{
  "hidden_act": "gelu",
  "norm_place": "pre",
  "norm_eps": 1e-05,
  "bias": "none",
  "tie_word_embeddings": true,
  "init_std_qkv": 0.0287,
  "lr_mult_up": 0.729,
  "beta1": 0.95,
  "lr_head": 0.00528,
  "decay_fraction": 1.0,
  "decay_shape": "cos",
  "final_lr_fraction": 0.0,
  "dataset": "wikipedia_en"
}
MLP neurons of a small language model. Each row is named by its layer, matrix (up: input weights; down: output weights) and neuron, and shows model dimensions 357-484. Each number is 128 + 32 x the weight over its row's rms, rounded and kept within 0 to 255.
A block is one neuron, or neurons of one layer that tend to fire together. After each block is what it responds to, as a language model described it from the Wikipedia text at the highest values.

L6.up560 [114 129 127 105  90 146  92 152 103  85 106 133 158 142 150 133 164 141 149 168 121  91 119  77  58 111 117  98 133 143  97 107 134 137 196  96 141  67 134 108 181  97 147  95 108 138 106 148 126 164 148 206 146  66 145 135 122  72  38 161 129 128  88  61 111  92 140 167 147 115  81 111  84 136 118 170 101 175 121 132  87 155  57 142 130  74 150  88 127 123 164  84 145 123 147 184 150 133 112 202 105 118 138 122  88 148 171  79 152 115 133 117 108 156 139 140 101 119 105  81 174 166 108 101 163 127 155 143]
L6.down560 [172 134 110 104  96  76  88  99 161 102 117 132 128 133 152 149 125  64 146 182  77  89 119  14 161 138 120 125  98 159 101 127 128 151 148  59 182  90 183 143 185  87 125 132  92 125 175 128 165 164 184 163 130 129 134 128  90 104  88 148 157 115  74 134 204  60 121 123 143 139 130 106  82 131 177 164 146 160  76 118  88 134 138 133 144  80  93  83 121  70 125  94  80 149 115 143  94 161 142 139 133 160 173  93  58 101 104 139 103 127 118  94 171 132 116 162  91 180 122 191 187  76 153 140 165 175 213 175]
L6.up746 [108 150  95 141 123 133 137 105 146 163  95 176 240 158 124 120 129  84 101 106  87  47 141 166 126 145  64 107 134 149 164  90 112 154 118 123 114 142 179 148 153 166 164 173 152 134 197 126 131 157 112 127  62 106 160  87  52 191 143 128 177 143 142  99 123 125 160 125 112 100 121 144  85 145 117  34  93 117 119 107 190 124 163 171 142 179  99 166 206 102 107 126 121  72 154 170 100 136 165 108 128  85 179 137  91 125 158  95 124 153 139 126  85 123 144 169 158 168 152 145 143 113 136  97 174  91 138  73]
L6.down746 [ 93  71 172 141 147 171 126 125 175 119  78 113 125 104 171 150 166 166  80  56 101  60 179 124 113 204  80 107 160 142 134  83 100 197 149 167  99 103 115 134 162 104 128 124 122  90 138 149 122 169 116 141 123 108 121  62 104 108 152 176 123 154 117 161 114 158 140 119  96 126 146 145  46 139 132 116 134 105 166 106 132  58 124 102  84  90  86 109  72 115 107 123 134 140 131 112  70  99 101 165 112 111 129 129  91 103  92  66 151 149 123 129 149 124 169 165 153 107 152 123 126 140 120 132 126 111 125 178]
L6.up841 [187 138 122 138 121 129 145 115 139 118 120  73 175 145 125 139 138  90 160 124 161 147 153 111 127 136 121 101 137 104 160 105 110  67 127 145 145 163 123  58  74  97 118 126  87 118 115 125 129 183 126 146 153 101 120 127 164 103 140 188 115 108 172 116 124 124 146 121 140  58 107  68 190 127 110 201 107 157 104 112  95 162  71  96  94 182 104 154 130 132 123 113 156 110  99 163  85 132 124 111 133  59 144 158  70 142 140 137 159 145  87 131 110 116 126 161 105 137 175 106 130 100 171  99 120 121 130  97]
L6.down841 [111 147 113 140  81 133 134 169 158 100 128 146  91 106 127 138 178  76 139 130 117 145 123 177 138 184 146  99 134 134 175 181  68 143 110 111 191 134 114  96  90 127  98 114 164 125 151 158 155 199 158 139 151  79  67 139 166  94 140 141 189 117 110 157 123 146 165  75 157  94 151  87 201  79 156 162 192 235  82 143 116 122 142 118 100 123  88 121 143 146 130 137 145 169 128 117 142 154 122 152 155  87 166 163 122 100 121 154 171 179  84 182 113  83  81 169 182 138 112 114 144 137 169 118 138 123 154 101]
L6.up1717 [116 127  76  91 122 140  69 137 126  66 125  99 185 181 148 133 113 118 129 118 140 118 141 151 141  64 143 142 104 153 111  90 141 142  83 151 161 213 111 144 166 183 145 160 116 162 197 112 123 138 142 150 118 157 116  85  97 119  93  97 172 174 102  98 102 140  66 103 182 134 114  98  96  99 103 153 112 131 186 105 142 132 114  82 135 149 111 137  97 111 123 142 153 128 129 177  84 102 140 169 133 160 161  58 128  90 123 181 146 150 166 166 146 130 164 129 142 160 133 169 191 109  89 104  37 177  83 107]
L6.down1717 [165 110  43 125 181 136 134 176  75 178 135 135 118 111  96 111 159 112  76 106  94 102 142 121 127 170 135 113 126 156  85 142  91 152 104 123 125  94 177 163 110  80 144 119 127 151 155 162 147 106 155 123  76  91 104  98 101 109 133 117 112 166 156  98 158 197 166 157  90 145 154 121 172 146 182 150  88 117 125 146 101 112 165 118 125 120 121 104 120 144 104 136 168 150 122 120 169 119  85 139  95 163 158 106 130 175  46 133 104 120 133 167 172  95 139 118  42 180 108 128 163 114 143 152 147 138 125  97]
Description: Nouns of duration, age or amount after "the/a/few/many", such as years, age, period, decades, term, plus "Year" and "%" table column headers.

L5.up966 [144  83 185 114 109 134 103 121 106 169 137 181 152 115 132 149 110 160 102  89 133 130 118 165 149 111 142 182 125 129 167 126 131  95 163  68  74 161 171 148 103 122  97 136 135 163 105 116 110 138 136  96 105 121 131 135 143 188  70 111 162 167 110 102  98  79  74 113 161 146 175 135 115 126 114  89 145 140 101 113  86  83 123 180  96 110 152  92  91 152 117 121 157 137 117  92 171 127 131 145 178 164 102 172  53 162 141  90 128 114 141 120 118 158 138  99 149 120 149 138 148  90 139 132 122 101 170 112]
L5.down966 [133  94 151 163 183 137 135 138 158 141 109 147 126  70 140 132 140  87 135  43  94  91 105  90 177 141 144 141  98 108 183 154 181  97 158 156 127 126 134 158 142 134 125  90  96 113 125  98 105 155 143 113 166 129 112 148 141  72 100 161 127 126 119  94 135  81 105 143 135 122 130 135 143  99 127 109  95 107 131 148 115 130 132  91 102 143 185  91  89  52 124  98 178 118 117 149 111 140 179 131 127 116 165 118 117  86  98 148  96 166  96 127 134 147 127 196  95 157 124 112 140 168 102 135 173 123 104  72]
Description: Reference-frame nouns after the or a, above all time in "at the time", also level, region, years, day, height; sometimes mid-word pieces.

L11.up395 [172  91 134 127 144 140  73 116 195 156  57 167  76 136 172  76  97 161 145 116 123 147 174 154  94 122  98 125 156 200 110 103 191 133 125 195 128 177 203 100 164 144 121 113 105 128 101  90 116 128  66  75 126 151  80 145 100 140 180 115 169 151 150 169 157 110 105 153 130 126  71 121 170 104 143 125 143 178 134 118  83 102 141 148 122  58 136 143 108  99 108 120 127 133  95 113 149  70 116 117 188 177 167 124 163  90 145 186 155  74 122 160 176 149 131 178 154 102 146 152 135  61 134 137 116 155 159 188]
L11.down395 [138 143 156 131  89 160 102 166 122 139 214 127 114 112 212 111 116 128 142 119 150 130 140 140 165 142  81 162  82  73  95 146  62 165 170 158  63 118 163 132 101 141 109 102  84 141 128  78 162 137 160 169  74  51 154 146 101 219 174  83 134 111 139 115  54 130 127 177 116 148 132 107 148 164 155 114 151 155 191 141 110 154 123 167 203 150 143 132  99 159 172 185  93  94 153 109 151 151 103 164 112 106 157 110 122 184  56 120  87 148 146  82 107 106 113 160 147 111 160 137 113 142 156 165 162 180 120 104]
L11.up567 [155 130 130 108 130 123 116 129 111 123 165 151 141 101 115 101 164 162 155 135 103 125  52 152 141  96 160 111 165 129 115 116 109 170 118 122 206 125  93  66 116  94 155  87  79 115 109 140 108 104 165 174 110 154 117 135  91 146  94 131 163 128 127 137 118 142  95  74 148 181 192 142 126 104  50 138 150 119 134 108 166 111 103 120 148 153 149  87 119 182 147 107 130 187  69 158 162 141 108 118 171 160 114 150 145 137 112 149  97 114  77  79 122 138 127 113  94 129 128 106 166 146 123 175 154  75 182  63]
L11.down567 [153 163  89 130 142 116 146 128  97 118 124  99  96 128 171 190 154 148 114 103  94 147 134 114  94 103  74 101 137  82 165 123 122 135 117  98 143  78 117  44 106 118 134 125 141 156  77 152 104 122 131 131 154 153  98 167 113 128 108 151 108 128 121 137 132 151 149  88 134 119 139 108  89 169 120 119 136  95 123 141 134 131 157  83 104 153 100 110  94 198 132 147 117 160 119 142  84 135 121 140  72 135 139 178 137 109 167 165 128 142 107 162 100 132  87 140 129 113 155 184 132 123 106 100  59 115 138 120]
L11.up1002 [156  74 129 165 116 152 199 137 179 167 118  98  71 128 121 141  98 126 153  91 187 138 101 116 134 130 155 149 173 147 116 188 127 209 132 130 134 154 102 163 112  83 106 117 162 125 172  81 107 160 120 115 110 135 126 150 152  53  99 106 144 121 119  83 141 135 156 115 119  89 161 135 134 170 112 135 184 118 208 123 121 115  83 154 116  97 101 113  97 111 145 113 114 156 134 136 150  95 172 110 126 171  93  96 112 130  81 152  71 121 113 164 108 103 148 133  84  68 188 182 158 154 126 120 100 136 141 161]
L11.down1002 [ 45 165 120 163 135 133 121 144 118 144 103 122 123 152 125 151 124 157 150 173 102 117 122 107 109 140 171 161 143 126  61 125 139 137 121 118 129 157  85 103 134 121 108  90 147  80  77 145 173 107 135 170 112  88 107 128  94 168 166 155 169  80 112  67 132 159 157  77 128 147 135 157 131 106 135 205 123 134  89 171 145 135  98 114 139 115 134 119 104 121  73 129  88 166 145 165 105 147 132 123 155 147 109 125 119 133 178 103  83 150 188 133 136 120 165 115 143 132  90  84 118  91 153 212 138 202 158 139]
L11.up1692 [118 142  88 156 112 116 110 131  93 118 164  86 113 164 174 156 118 189 100 138 139 106 137 175 152 114 149 123  94 129 117  89 120 181 100 157 205  94 140 128 179 140 189  68  98 132 113 114 120 205 144 128 138 141  60 129 157 134 150 105 106 134 158 159 110  55 176  72 116 102 148 108 143 104 150 138 146 169 127 156  92 129 172  95 148 137 176 119 103 120 155  84  98 120 113 141 166 150 166 198  91 117 134 172 143 119 174 145  86 118 175 111 124 151 135  91 100 166 142 150  99  70 176 161  87 126 132 120]
L11.down1692 [161 182  87 143 154 117 170 161 122 173 140 100 185 167  81 149  79  56 124 145 166 139 157 106  35 167 135  93 129 187 188 159 144 135 132  97 186 155 158 103  72 123 118  56 104 147 163 162  96 181 163 152 145 104 129  89 159 123 187 181  91  68 117 225 102 148 112  94 175  97 121 131  87 110 141 147 121  75 174 154 180 187 112 156 112 108 113 139 122 134 164  84 138  80 140  74 130 104 122 146 120 125 124 124  82 133 140 146 100 127 169 132 116 101 163 110 116 124  99 111 178 123 124 135 196  92 176 153]
Description: Abstract nouns after the or a that usually take an of-phrase (role, history, length, lifespan), also History section headings and year/career.

L11.up411 [194 120 167 149 153 125 149  54 161 127 130 130  62  78  66 136 146  93  57 145 165 151 121 169  94 132 137 117 149 108 172 183 153 149 140 149 135 147 142 136 162 146 103  80 149 175 117 165 107 147 134  83 158 146 150 100 180  75 110 117 139 128  30  95 150 115 129 118 133 136 110  99 103 158  95  91 143 124 149 134 158 126 132 113  38 148 120 135 153 160 112 217 135 166 128 125 135 133 124 169  96  80 112 147 171 103 158 121 146 146  77 103 186 174 130  93 156 114 114 141  78  54 131  99 153 107 142  96]
L11.down411 [105  63 145 168 109  81 134 142  90 185 181 130 126  98 154 101 147 161  70 149 115  88 138 161 148  99 178 113  88  78 146 173 162 145  85 129 165 158 147 124 126 144  71 163 129 155 169 158 117 114 100 140 107  69 144  97 161 122 142 185  71 166 173 167 162 103  94 120 109 154 119 124 158  83 120 158 122 110 142 106 139 136 104 164 139  68 151 129 101  80  92  99  83 105 146 133 128 150 171 119 136 156 108 105 112 178  81 138  90 164 137 138 126 140 156  74 179 107 115 175 171 134 161 136 164 161  92 114]
L11.up484 [177 133 153  84 135  72 108 121 175  67  96  58 139  78  96  75 144 164 140 150 134 170 164 121  89 115 125 111 180 173 174 121 127 183  93 177 179 143 156 118 110  82 108 125 146  97 153 112 120 122  90 138  98 117 159  99  95 155 102 114 131 133 136 118 153  62 121 149 124  93 115  57 148 121  94 140 144 128 169  97 128 189  77 117 146 114  95 224 146 115  45 122 134 140 160 105  41 131 142 109 160 146  91 162 179 116 147 164 135 146 129 122  76 137 104 128 127 137 145 195 125  99 104 115 149  91 168 148]
L11.down484 [103  58  96 109 155 114 118 104 113 167  68 118 174 110 129 165 151 102  69 152 149 174 127  80 115 109  48 142 114 119 122 178 126  97  67 147  94 121 119 129 147 141  99 132 111 130 146 150 136 132 158 147 220 189  99 184 110  74 177  98 102 112 124 105  78 129 152  85 110 123 123 112 108 140 109 152 153 133  94 137 139  87 115  84 103 168 158 128  96 158 170 125 152 121 136 138 159 124 136 119 109 160 153 130 116 101 108 164 176 134 182 120 109 120  87 146 158 165 151  91 140 132 139 116 118 108  97 120]
L11.up1592 [ 64 144 114 124 162 116 157 127 192  91 114  62 133 175 100 117 108 156  92 104 127 106 171 127  86 119 117  96 121 103  90 111 130 131  99 187  60  54 176 119 127 144 119 117 124 152 129 177 131 152 112 121  97 137 150 148 125 152 128 156 130 152 135  99  84  85 138 130 135 152 147 179 125 139 113  71 191 143 139 134 171 137 121  88 131 144 111 137  86 168 192 143  76 168 166 162 126 151 217 134 123 115 125 104 169  91 128 201 103 107 156  98 181 144 178 145 128 176 148 115 141 129 121  98 114 121 153 117]
L11.down1592 [159 141 146 112 120 139 125 180 155 130 160 123 181  88 132 137 135 127 155 195 119 149 118 106 141 104 127  79 164 116 102 138 126 164 127 152 161 174 102 133  80 100  97 159 162 149 137 150 126 136 159 174 102 114 132 126 178 140 101  42 107 125 162 112  87 122 131 111  94 128 116 135 114 105 160 120 119 111 111  95 125 137 113 138 143 120 192 108 171  43 166 157 178 110 142 118 146 124 149 105 100 175 143 101 104 139  49 116 113 116 107  62 129  82  97 128 140 114 113  80 104 108 116 191 116 189  97 143]
L11.up1605 [206 103 173  56 153 120 130 149 100 132 127  77 121 139  81  86 164 116 115 190 106 123 131 133 120  95 160 146 117 136 163 171 113 158  91 170 157 122 182 147 166 127 156 148 180 107 170  99 109 139 103 129 130 111 162 100 155 138  67  97 181 141  87  99 178 146 167  93 162 157 110 165 140  86 154  60 149 147 123 111 129 145  86 124 135 149  84 169 105 103 108 190 128 182 100 108  92 143 150 128 146 138 100  91 134 114 147 140 104 128 146 144 126 119 216 108  99 146  61 145 114 120 122 106 165 108 178 166]
L11.down1605 [157 165 142 108 135  53  70 159  92 125  58 133 117 114 102 121 114 128 132 134  99 109 169 102 109 125 118 167  61 180 126 183 172 117  83 188 150 134 140 148 171 119 118 139 148 169 104 169 154 146 193 156 125 133 166 141 203 136 109 146 121 173 148 126  85 177 154  75 108 146 118 140 163 124 130  95 144  38 175  81 192 171  78  91 142 111  86 180  73  80 162 153 103 153  85 163 151 112 173 136 163 171 107 115 114 133 112 131  61 117 150 138  90 129 116 118 122 181  79 144 151 113 135 141 145 120 138 128]
Description: Last token of a fronted time or adverbial phrase, or a comma or "that", right before a new clause's subject (19th century, after the report, noted that).

L5.up1410 [ 71 110 140 175 127  95 180 142 100 127 172 104  61 120 150 214 115  89 122 151  94 152 118 133 150 114 130 192 117 128  85 106 141 148 108 113 116 155 131  97 143  98 164 145  71 155 119  85 101 152 106 149 143 139  91  93  52 110 198 129  91 159 152  80  95 151 112 181 124  86 132 139 176 178 100 125  81  68 115 124 120 180  73 126 156 122 161 142  81 112 134 128 126  55 134 118 138  74 147 149 210 121 122  85 103 109 127 114 137 121 106 117 145 126 166 127 119  60 126 119 171 110  86 120 139 108 125 135]
L5.down1410 [ 95  85 135 175 143 143 191 162 121 133  93 135 128 132 140 133 162 103 148 129 108 132 137 146  92 112 127 150 101 136  99 226 153 153 130 153 127 131 137 204 147 123 168  74 134  52  99 126 140 157 140 153  81 116  95 110  93 133 151 150  89  66 107 132 139 109 117 167 142  88 125 116 137 165 123 174 128 127 108 103 121 134 115 129 143 101 130 104  90 101 184 142 137  97 123 130  98 133 134  90 165 190 150 200 110 154 169  93 111 136 151  86 136 110  97 119 105  77 129 126 162 119 157 152  68 160 130 122]
Description: Words grouping several items together, mostly "and" between names or nouns, plus "All" opening lists, "the rest of", "remainder", "both", "while".

L6.up102 [104 146 164 126 133 130 171 180 127 145 135 120 118 111 143 112  98 102 152 172 122 134 131 117 124 118  98  96  87 149 145 113  82 122 154 108  95 134 151 144 170 135 120 149 162 104 144 142 134 139 152 137 111 121 120 149 139 150 122  92 124 140 131 114 131 141 138 158 134 166 167 125 134  55 204   4 154 146 112 106 119 113  98 103 123 149  29 181  66 175 133  94 161 143 164 193  95 150 174 146 180  65 126 113 112 130 113 120 190 102 140 145 175 139 116  78  94 116 131 108 123 151 154 100 133 116 122 135]
L6.down102 [111  92 177 159 136 121  92 147  52 117 155 143 106 185 162 151 153 147 178 118 104 122 137  84 147 112  60 149 119 123 138 154 165 165 133 145 181 148 117 127 149 140 120 127 118 189 140 125 150 113 173  99 152 109 133 175 114  82 140 164 160 104 154 130 103 147  92  64  99  75 176  94 107 125  66 185 122  87 120  63 171 108 173 164 133  90 153 114 113 138 167  97 184 101 117 102 167 169  86 166 139 183 124 125 116 171 138 138 101 156 132  96  80 155 127  97 119 151  96 116 172 106  92 157 110 158 143  98]
L6.up486 [112 105 183 112 162  98 184 151 137 168 133 146 129 155 110 156 109 173  73 149 104 159 184 109  93 103  99 172 117  87 151 158 122  70  89 198  55 147 109 166 175 129 128 179 166 118 132 151  88  92 118 114 107 180 115 127 100 140  89  99 126 140 111 138 134  74 110 166 120  91 101  67 116 106 145  73  74  99 156 121  77  54 114 152 132 115 129 165 149  79  97  90 150 158 129 138 149 158 170 148 120  96 185  72 129 124 170 147 152 117 182  98 165 130 160 206 131 100  83 133 131 153 103 103 180 105  76 133]
L6.down486 [ 96  77  99 131 154 111 174  99 143  86 130 113 113 165 121 151 105  83 127 128 150 175 155 130 194 153 117 207 100  78  79  91 159 125 143 170  65 136 105 154 151  92 139  69 101 141 163 101 109 147 135 122 183 109 178 102  80 101 136 140 120 119 129 129 143  91 148 142 135 127 138 124 194  93 136 115 133 112  98 114 128 170 164 198  69 140 154 141 158 164 177 154  95  97  81 117 136 131 126 141 104  82 136 121 159 132  66  97 159 147 154 149  90 153 121  83 116 129 145 100 106 114 127 127 164 142 164 140]
L6.up718 [119 141 109  58 163 131 129 144  99  53 112 114 131 131 113 108 120  80  82 171 103 141 107 142 144 110  99 133 106 128 156  89 136 105 119 100 126  95 131 118 144 102 186 135 142 108 143 162 149  89 139  87 115 171 158 154 149 114 129 109 130 130 109 119 141 170 107 138 137 148  83  99 144 117 194  55 144  94 126 193 124 144  94  99  87 121 132 121  85  86  67 174 132 126 114 129 108  97 191 179 175 101 126 117 147  66 145  96 152  94 143 144 138 124 195 112 118 133  74 134  88 159  90  96 146 155 135 128]
L6.down718 [ 89 189  56 139 128  88 117 171 114  90  84 122 138  42 131 126 106  49  92 105 166  91 118 146 120 128 153 126 110 110  98 103 131  67 129 122  90 155 138  91 141 111 111 129 133  93 142 126  89 127 175 159 193 162 166 140 168 145 166 114  92 155 135 149 102 158 129 117 107 131 123 106 163 127 206 110 153 102 130 141 106 122 102 126 153 136 176 124 136 143 115 118 110 180 122  76 125  89 146 175 113  91 106 117 133 151 133 135 115 120 187 159 124 162  93 123  94  50 148 114 117 147 185 140  98 165 113 162]
L6.up1038 [116 171 140  64 124 143 140 185 134 184 126 147 152 123  85  68  74 106 142 127 114 134 113 122 115  96 100 166 138 142 178 128 103  90 136 118 119 126 136 157 154  86 131 132 148 137 180  75 163 148 193 120 103 118 120 160 138 153 125  91 149 125 130 155 147 154 148 111 126 120 115 139 115  79 175  54 118 101  82 144  81 105 125 112 126 154  49 147 121 144  87 124 129 141 147 182 149 109 146 112 161 100  84  81 138 136 128 105 163 105 162  80  73 177 159  92 111 107 151 129 200 109 115 124 114 114 161 159]
L6.down1038 [146  88 122 144  75  74 182 145 165 156 123 157  80 125  87 146 113 185 155  94 120 141 157 117 102 168 114 108 161 110 161 155 123 132 109 138 126 146  77 185 155 144 160 106 129 160  61 224 141 105  90  99  63 126  91 111 108 153 142 139 164 108 127  82 143  87 117 125  71  77 106 137  94 127  72 144 154  95 119  79 138 148 100  99 119 115 109 157 149 133 137 110  92 118 116 135 143  99 114 164 131 158 162 168 111 127 158 109 113 123  70 139 104 139 102 146 144 120 105 114 154 135 138 128 162 131 133 118]
Description: Commas and "and" inside sentence-opening adverbial phrases (As..., Like..., In retaliation for...) before the main clause, plus "as was" comparisons.